Weights of a small transformer language model.
Size: 11 layers, MLP 2816 tanh GELU, vocabulary 47387, 122M parameters.
Architecture: untied embeddings, attention and MLP in parallel.
Training: a variant of Adam for these matrices, 1420M tokens, 10834 steps.
MLP neurons of a small language model. Each row is named by its layer, matrix (up: input weights) and neuron, and shows model dimensions 346-441. Each number is 128 + 32 x the weight over its row's rms, rounded and kept within 0 to 255. Numbers have three digits each.
A block is one neuron, or neurons of one layer that tend to fire together. Before each block is what it responds to, as a language model described it from the Wikipedia text at the highest values.

Description: Last token of a sentence-opening adverbial or reporting frame, just before the main clause or quote, e.g. final year digit in "By 1955", commas, "said", "On the other hand".
L6.up566:155150152178112109150087168133204151146082158100126132141114141122125108175135147091099098074110121175114134154171113154101102117117089177122076077131080046114161153110125167108140135110128101104151094142130154125155091189147127109094147113146085123155119133149131117073164135102120150168
L6.up576:100140100093171147146091164111173115123124127181125090156113137087149139140146112065117114176142108049165118127083062128039126134128125096164099110048156124128120158080119177132075104132147171073113155171185129109107117146140162128162075130120136149123145132165125117138140099093167117110
L6.up630:149124150151164173159143141188105156140115099162059112212141098132127134154105148131109116135140106107109143102168107160116084149069130120151140093139118153111091169157085155113133161109160131102161122130167126130105130173220154149120095148116099093140168104140156082053128149146165170138
L6.up2762:141148094164106145132123136159183151149187149100156154168157193140139127159156141123169151123115087096096140147143108151149115057111104132142134113154139071092186111203145125150112100149117109092110103084179130085085146128077127109085140122075111125161186121157144161089145134066175054103

Description: Subword fragments inside or opening unfamiliar names, such as foreign surnames, species, places and teams: N-ester-enko, Gn-atus-uchus, Tor-gh-ut.
L6.up84:087138095071163107132110178171135139092121144172142133109108169162094151125087135114161091140116083150177081106172065150158125089110073100170105155143151106121111176090139144146165058145136170204089131111168138147115115107116150153083111104151135042191172129193135109161149072102132094106
L6.up176:099155134081130138129072150107139152085119103117136101128135099136140085109147142117133147089136154146129168193139103075070168087136155131085181156156133168144178123107111095193113097153042131097093152128182113083088124116096102112155125104152148166197159074171141130117072087120089097128
L6.up197:145158137053159145182071086137077127143173123120168140106116139200087117142099125058111143168200080113170121176151125142045124095147110082132140104147138088139113089158119069127096130101082069158135131111122212096106147131134100170122078117124111072101117151163151099082174030139096073063
L6.up2280:090116111112041115121097112072132068150079107154158142109168164113159156170183127155139119157188076154152109172203143134081128087117199118111118120135143121101127085073152119195130094149123098169136128144111134170096106141164117158124135161167119119148102128180124146136174103117162109121

Description: Sentence-final periods (often followed by paragraph breaks) and the leading pipe of a new table row, as in "terrorists." or "| 2021–".
L6.up372:089148125067092064130144179106137122099122135109113164167156123114133133139156112100114158108127172132169141101070110141092182135133169148072152107122074096129110147120083089125141142139140172076097137200114084122128113140170145173096123184153160153141071172114136090091123131105173126155
L6.up1229:073097085121129120165081124139079182126112116158130171138123137090190100134078167077104113109193075137088127075083149107126117141149132134139129112107091092100129098109096131085141106132125130097177112188176109138142131095140130173156088083132159132079119137142085089125154133151137144101
L6.up1520:106160119125097149100120132126119139160119132188144114120155152109161142155177147089162139169092122091100145178100143128137119150125160114167141115096143158149124135154158118159148167041076151154114100165193144095184129085133062083200089181135132066148123139177125107165154107099181155136
L6.up2476:136121101141120045205069150157124161123149173165145134117121161168081158109130155068138125134118138114168145061116123159155120126149089152165110166128197088169112177146134090127093073147135170185092077105214175107179098108150125114083111145128111171168146122149154057097104094142150190197

Description: Tokens partway through names and credit lines in cast, filmography and artwork lists, e.g. 's in "Dan's longtime contact", the/a inside titles ("Portrait of a").
L5.up105:144096143102112125105109172143144111121182066127148163150109148128112180109075162119180098104121156160187172106158104104121127090161058148157133131156127141143095096123096114166137037121097117125094140058193088094187123105116179111098174111085096151149169137113125118186133099129141126150
L5.up1109:157089098136146145112147072144121090145125093172163152162117177093143109095213177141135163101153106093147167131092174124133116110087093162103167075158166091118120072164094125147142088126078179165093167095175180160138188107148171115091128104121161163121122123098112133138094085130128087177
L5.up1800:157128106084139100150061193129144131160134104098199158125094095148149146064155144088110163107153123176149173150097070110116142116103106152149159127156144148133150070164144115075114113120101194095060110101151142074172126198140164114141138153114160173118169179099111175192130071153150139173
L5.up2149:099119121133116121193109166120100121096144091183171068172116137139193151113139145136132104134155156162105142097105151114097154100152168157126189080108141147111140137119101140153128149116119150117165088157169082080095152166130129164096128148115143188123128149138088155106045113192189121162

Description: The first word after a sentence's subject noun phrase, such as an adverb, relative pronoun or verb: also, who, named, had.
L4.up105:137082133136141136138147096096103080116115108161159094124088117127132125172140162129070145096152145152105136151121118093121096112137124077125107077093160176168081165159099095143094146099127137104103143100102123147159122161099211159146114177072149161124118149124185145124100105093170106167

Description: Punctuation between two digit groups within a number, such as score dashes (3–0), time colons (2:00) and decimal points (98.2).
L6.up29:127129089113109086100114128101144069111129169140110187149089137138144134120138144091074074162134203078127152111090089178139087161108113132074186123138138083131112096144103163132143141114157122128086122102116160125131132150163137106107121095140172130123154128184171072190114134181129127092
L6.up1326:129136124130112176155148133160113108074096107163165120089120114102174195129178104115115090186186140152120150090177148093138098131147119133148158092114112116181132199087164084153123129162126101082100154127138145110134166179154169160146126183101177120169097200135115112099119142115143113104
L6.up2073:104088140142130135191085125156166105096103137161151091172100133074130111124056107135062120160120174155120114109085137175108108095087147160109123070180132095091156134097124100178116151156187178062142163181153150118076158161101116172151091160097079113164077154117140136182128134136186168119
L6.up2143:100085141118067172182128115160131139149102120162130108099118120166176121074177138084091113098115092132198141083117125119121112136167162134111149125068154107103170125140112139190112129125190102129110175133130092078109159167118159136053175110158119146156151155138221190157091141160195120109

Description: Periods closing a sentence or paragraph, often before a new == section heading; also mid-word pieces of foreign names in tables (Kou-o-Doumbé, Ak-to-be).
L4.up2549:173120114092161148119161103102088143107109085199136200105167097152142107121096211139137118207135149132078086086169114108100153157074163125135127117115115068166151133167152082124151170104050195155089079074118146145157111157174180139057097139094135132131139151103117118079114153113144133155

Description: Mostly "as" between an actor's name and the role in cast lists (Harry Fowler as…), also table-cell pipes after names, and verbs/prepositions right after a subject.
L6.up556:149127101143084107110096098135186062117078101152140160147167171146121098160134173117153122155173110127120137094142136192121162127148075197088101099112152168139116102075112079224126116163204162137095114100164120115145095159118119163059122107084105183104123086118164155179128120085168154145
L6.up1036:185134133079085059120097088131133110165103049124170142092186144151141111118132101086096113071177140161101155148112163120127058152129092145144159147133147090085078134126089149141127103103119122098145088141157177089145112152142174203089100113084104127121121178137095193086107017130106136136
L6.up1152:147095093116107128149093158118110150139118081140093157130163136171109134158161162081110092085105185101128121116139122146134123115163067147119143084109129213142150116177159122101132123082117161108082134156132155114168145135106151171181162111057138111119169128182182149144104145155126090119
L6.up1773:142111126134126142120134091108161137135109113155112120079087108096138127094151131124150109086097130144171134137093156127090147154106142189050145088103184094111176149098171087125114167147116131141148169111186131108120106147166121105117149197107118143153143071132099138124125134059153097065

Description: Subject pronouns and the slot right before a main verb, especially he or I after said or that in reported speech, as in "stated he understood".
L6.up247:114057027115136104101108161140184108120148144105095119136086130141171088109145119135154140116187165152108156224147087060119140105180105112127154110132222157139115140087084080143152115100087126114102092143130107081098098129153197189069095122150161169125099094112125159116108089093164082168
L6.up2133:144153135117147125145105095144142093144167140182171133142152116133116111106143156171102123105215112141125121109069057161171061137077091135147099137130113044168128137136125102150153102050132154190074149097144119112152149135122151168159166076117132196133144093142085164125165143141108172133
L6.up2276:068093087094145097128097166117126147131144109141153150156124177171159100161125086095109131110124149094084153141173082140055135097150091132084049105134145157159153149104095170138129118161147150124078118121167137104137109120158115145183133122121137135103152074097094127131127111072130072180
L6.up2805:164163135150160137172100182131121133117110155093112126158130135156130089069163163081112113141175104180094121128121037094189061119172130098100155114111138143136109118130148140124130125078125176095083150100151097100085068140131158126110104094084136199053175112157148119159143110092133133171

Description: Final word-piece of a proper name, usually a surname, already mentioned earlier and now reopening a sentence as subject, such as Stark-er, Kern-an, Sh-ue.
L5.up1216:120132087080101109151138134112115068130100178112096097114122133151191114171119098110152094101108134094123169143136145142121120103129084089119155100106169109107174141171146102071142120109108112122098174119111180085130112152174115132095156139114145183074188143133105112142156115109160132155
L5.up1763:105130107143142104118111180139110122151120117163176128183121170098150147158147112108104100148122119120143152143136127217103133094151185128124161160088145097180114129124117201178148131187152112117107171138127154158123105159097198180099171091140154078102129126163177185132111112055121118117
L5.up2275:099152106080118142079106075132073120141142095127113119178155124163165104128193103127150140125164166187191148182132142176146146109106179148048117091127172132092130120090126162108165155094154081098154098114124160121101150131188186146091169119159166089110175121192150113115136187107144113110
L5.up2453:074098133087109085170089116092110139140139156128090145139175101111110089147164188156136141073155111136113106151123099198101141091130123099140114102129166100104105198094122143159126144127120126111094122113168151113168125156163240146133171122152098120120152133162144176117133126100125115143

Description: Word-piece tokens at the start or middle of rare proper names, mostly repeats of names already seen, such as K-ous-emaker, Hec-atom-nus, Hass-el-hoff.
L5.up638:136144067123155122156132155155143144138130100180184109159095141100114138124122122073058159214170135082134160105148070137130113090158141147100091140128139102116099092127140096132140106138110154084111170183110123094184093135156129157110170143131154070169117128142184189157145083105160114082
L5.up1658:102118065112140141131097139156158102126135127160155112145133123142204165108119133131068088209214073102124175089141122199096101184129176155117162136051179161121135112112105062101130157160134121148100134130160163084171125108132094151098180144120150121110117105159124159132135067160126151113
L5.up1827:149127099130120132147171135207141113111160113142115075119083133172066185094148150123095096137101141118147131112165104095085088157135135160101139120169163096152116127104156070163133084114116102108113180181102127126079150150160095150132214148141128121166104116158174123123135083110121096127
L5.up2329:104135088147120102126141168182132127128132096121158142140090180162147150130109134114084105207125123180157153077149096127093108158129153129113095156149131127176150129101091098102109125114085139126101119197155110134143114105203128178050132117106128097151161135162227125126106086073099089094

Description: Verbs, verb endings and prepositions that finish a predicate and await an object, such as by after passives, "similar to", "informed", "led".
L4.up2789:093136159114106144135101117099132121090097086153128144150152193044186177127111171112170123061137127117148177086122103153058128148127141132145142095135134114093118180117141062153151119159058150119128081189112099069144161136173144134111122103134163187119100152166166177119090148142147094087

Description: Sentence-initial linking adverbs right after a full stop, such as However, Furthermore, Nevertheless, Therefore; also closing pieces of fixed phrases like "as well", "in spite of", "see also".
L5.up690:114136110111101132107098154134148147100132171194125147207071113072108156145131169107122140084124084108180120113141113173152193072102127105129146092099080154143161114103157170173182098101128168055190145129155186119164150149148168124105171111143133054166156174095166147146170150065116086126
L5.up866:133151144129115088101060123117146139152126119140129168186130165139140167084130122092099151069148128106143147069108087149063105158140135125097048131106148098116146140096059096115115116140074120090091125127115177081115132144171132166124175068124117163146106118136105136098130107126176109124
L5.up2109:165092155114164170161106134118103104140105112160144160132169176149167149135156146095110158066120138180153130059138108174079112092116182179217070144086155114105194199124114086170082157132073117158063134143113139070149161139170135085155192116101134149156118155109107108118095107110160154122
L5.up2582:078164109129150118132098106170182140114147138176191155164131163136197128107106128080112140088115139158132163102106147153083147184115107110136022108123172111145127142122164132168153053104105173125075113138118076052090167112186133125159122091134161123139083161090130087121078129115172102097

Description: Periods ending a sentence or paragraph, often just before a == section heading ==, and the first piece of a surname after a first name (Shum·way, L·isle, Leg·arda).
L5.up720:161078147117063162102099132084144142072159182147156116174092093107138182094121150131138131105165149161102158111107135149121186100161118134155078161095136137190193164119103110122196126149090176114080185085138076129098130143130127110131138120067121155182105165101116178144150141113111078110
L5.up1393:103154143086138130127094119111147121132129196141089189162082107139109105163130162105181111124121089125100154140119140090087099134095081122123072131129193118140141160086146155094137098122132144094111166104131132111107154101120151150160168137129125126141134151092111114140078150134205141100
L5.up1754:103094148097131148150106175083124141150058133142123108139189160167110109109160180094171102104137097178153109120104161084144102112127183155162093131106197131146163152141098087108109112075111178097096093166203133106070149157125181124026143072100137121121167111157148129128130138105077156145
L5.up1771:076160136056142113125143137139140159091107054074135095152088160144138167114104170098186131162166129165173144085141149169118127100142159170094102163034138110136175182088126104094109104104057116092106153170203123091176143143156190062118139133102111160171115132154126129105079050106145096117

Description: The first content word of a new sentence's subject, usually right after "The", as in The word, The release, the new; also table cells and pipes.
L4.up2454:155173129104104186088114171157145112139107074164131158115090147106131137148134106100167072160115149097125163122102121136064092142154118103087082162051164126114130144148066065159151162140141070107092109104133110115103108123099190125153163134105174186116048139087133145054118137140161177121

Description: Punctuation or words right after a number, before more numbers: thousands commas (5,000), range dashes and "to/and" (8–13, 18 and 24), date commas and months (2, 1818; 12 August).
L5.up1938:168092119141083138129079154150145095145146152100175169097095178144185156191132160110061124176077109152078133047124159142157124124135121171118117134136130109136115124119104106156162136115114090110107077090111094179147085159149155194179109094154186162121157170129125150168109096117143148171
L5.up2193:156112118159094076211068113132109121153151074147118098131135181161064115170226143109093134121156164134122130106140090122175174058114084105120118120097152089082158164145101136147118142137132154127148091091181184074115171129147082174124105100109130119166177201111203156096144135168181116146
L5.up2601:120121134176104150102087123098158119120107079181086129093116180127115167193136140130090093114128150100120119106154106126169070145117128152120111091150112097148168150082134117097127102075184132179108089083139122097166176138155153152114086111106136149174105137096147124115134157132113128132
L5.up2684:149132094122090131191106142135124110148108064096124122101082121167098183196143127086069104147143201096121110139169157066143115155105097114118173086136114106113160172107069109141141163101132111126171091141121165149159195078099106170173133117112165138191130127119126123124133119130200132091

Description: Fires inside proper nouns on word-interior pieces, often foreign names in tables (Th-ü-rig, F-ö-ldvári), and on dashes or hyphens between numbers (G-89, 0–3).
L4.up918:056048137101088131150090166128110088103168093152130118124120154113159120115093149157091092163133126127052112098099134162134129083163076126180154149117189128154184109149132118159153189123105193102148131168134104089126125146173147159139125057142130129081085162110131212157128123145109123115

Description: Commas closing an introductory phrase (Generally, As of 2016, On September 15), plus "that"/"which"/"of" that introduce a clause before its subject.
L4.up1403:157181098130177087093111152093108137165151122120169186133175139120167151082105080113155126130105156085179111126123095169100089129128136142070096127058141104120118130162126084117192109140165142116102129103166178146151146166157078127173108158023070140162064099084080117155140092092199087106

Description: Tokens that close a paragraph, table row or infobox line, mostly a final period plus blank line, also table pipes and list line breaks.
L4.up2745:156123134159205084159144134195094132111131087096077121134164075156081153094130151110148111145156079127151131110101151130142082087072098173155100080107119127103128110108125126047105163150069116054058090104130162143081137091165120093160135162165118175091116146176157151179104149104104163101